config.toml
n_layer = 11
d_mlp = 1792
activation = "squared_relu"
norm_eps = 1e-05
positions = "learned"
qk_norm = false
bias = "none"
init_std_down = 0.0
lr = 0.0012
beta1 = 0.9
beta2 = 0.99
grad_clip = 2.0
warmup_steps = 499
schedule = "cos"
steps = 6080
MLP neurons of a small language model. Each row is named by its layer, matrix (down: output weights) and neuron, and shows model dimensions 384-447. Each number is 200 + 20 x the weight over its row's rms, rounded and kept within 0 to 999.
After each neuron's rows, "raises" lists the tokens whose logits its output raises most directly, leaving later layers aside.

L2.down1175,192,185,188,177,215,189,192,191,181,238,190,220,210,203,202,200,210,207,211,185,236,211,213,170,197,196,245,160,198,193,212,185,194,234,193,176,220,183,173,202,230,185,210,173,216,219,217,216,188,189,195,206,240,199,184,221,218,204,208,195,170,230,165,203
raises: "ment", "ment,", "ment.", "ments", "ement"

L2.down971,205,196,214,191,193,162,194,185,193,203,232,216,181,156,173,234,190,158,215,200,194,168,224,169,218,190,200,185,207,207,203,181,199,186,169,217,199,188,186,202,168,160,179,190,205,203,247,211,204,210,199,218,221,195,212,234,244,206,193,205,191,199,208,188
raises: "ative", "ust", "atives", "otic", "a"

L3.down1426,195,238,192,179,204,203,215,156,185,208,190,197,253,216,232,167,201,231,197,173,194,226,182,177,225,244,223,186,196,229,210,202,212,183,215,194,186,207,232,195,198,182,201,217,203,192,206,173,190,180,222,234,235,224,164,195,194,203,188,206,204,216,189,180
raises: "ue", "ud", "ue,", "ory,", "uf"

L6.down877,164,180,203,171,188,210,220,238,200,193,211,195,232,181,170,196,226,178,180,182,192,216,196,185,245,159,222,187,229,184,193,203,216,231,207,158,200,217,227,191,180,190,195,221,186,170,185,185,193,194,195,190,210,188,164,189,184,237,174,198,204,214,210,202
raises: " that,", " that", " whether", " how", " they"

L6.down888,216,226,194,220,207,176,163,236,204,201,192,192,228,220,177,197,179,167,201,193,204,191,197,233,216,177,161,208,191,236,181,175,204,192,242,196,200,166,199,230,202,224,219,185,175,194,220,175,167,223,210,199,242,198,239,153,198,201,186,202,187,207,207,214
raises: "ology.", " previous", "olog", "ologies", "r."

L6.down653,205,223,193,213,164,187,221,195,226,199,231,214,214,191,204,215,158,184,218,152,226,157,193,193,214,212,187,220,243,205,201,206,203,213,197,192,193,224,222,201,205,211,166,191,191,198,218,241,192,194,187,230,208,236,205,227,199,217,212,214,191,224,164,187
raises: " few", " two", " twenty", " thirty", " three"

L3.down152,211,168,250,179,203,150,216,201,218,183,187,190,197,212,204,222,177,199,205,174,190,208,232,159,187,197,207,162,221,222,224,183,204,185,165,195,240,225,196,200,188,200,231,180,223,220,182,242,161,172,174,232,236,220,240,207,184,198,178,201,178,166,210,205
raises: "er", "er)", "er,", "er;", "er."

L2.down1335,206,190,195,193,179,174,220,176,200,199,168,198,230,221,214,208,197,197,187,206,204,216,180,221,187,226,193,211,159,229,231,217,173,199,169,167,196,184,209,204,193,187,173,179,199,191,199,206,233,221,206,203,201,206,219,210,168,193,222,193,170,232,174,182
raises: " themselves", " itself", "]}", " himself", " it"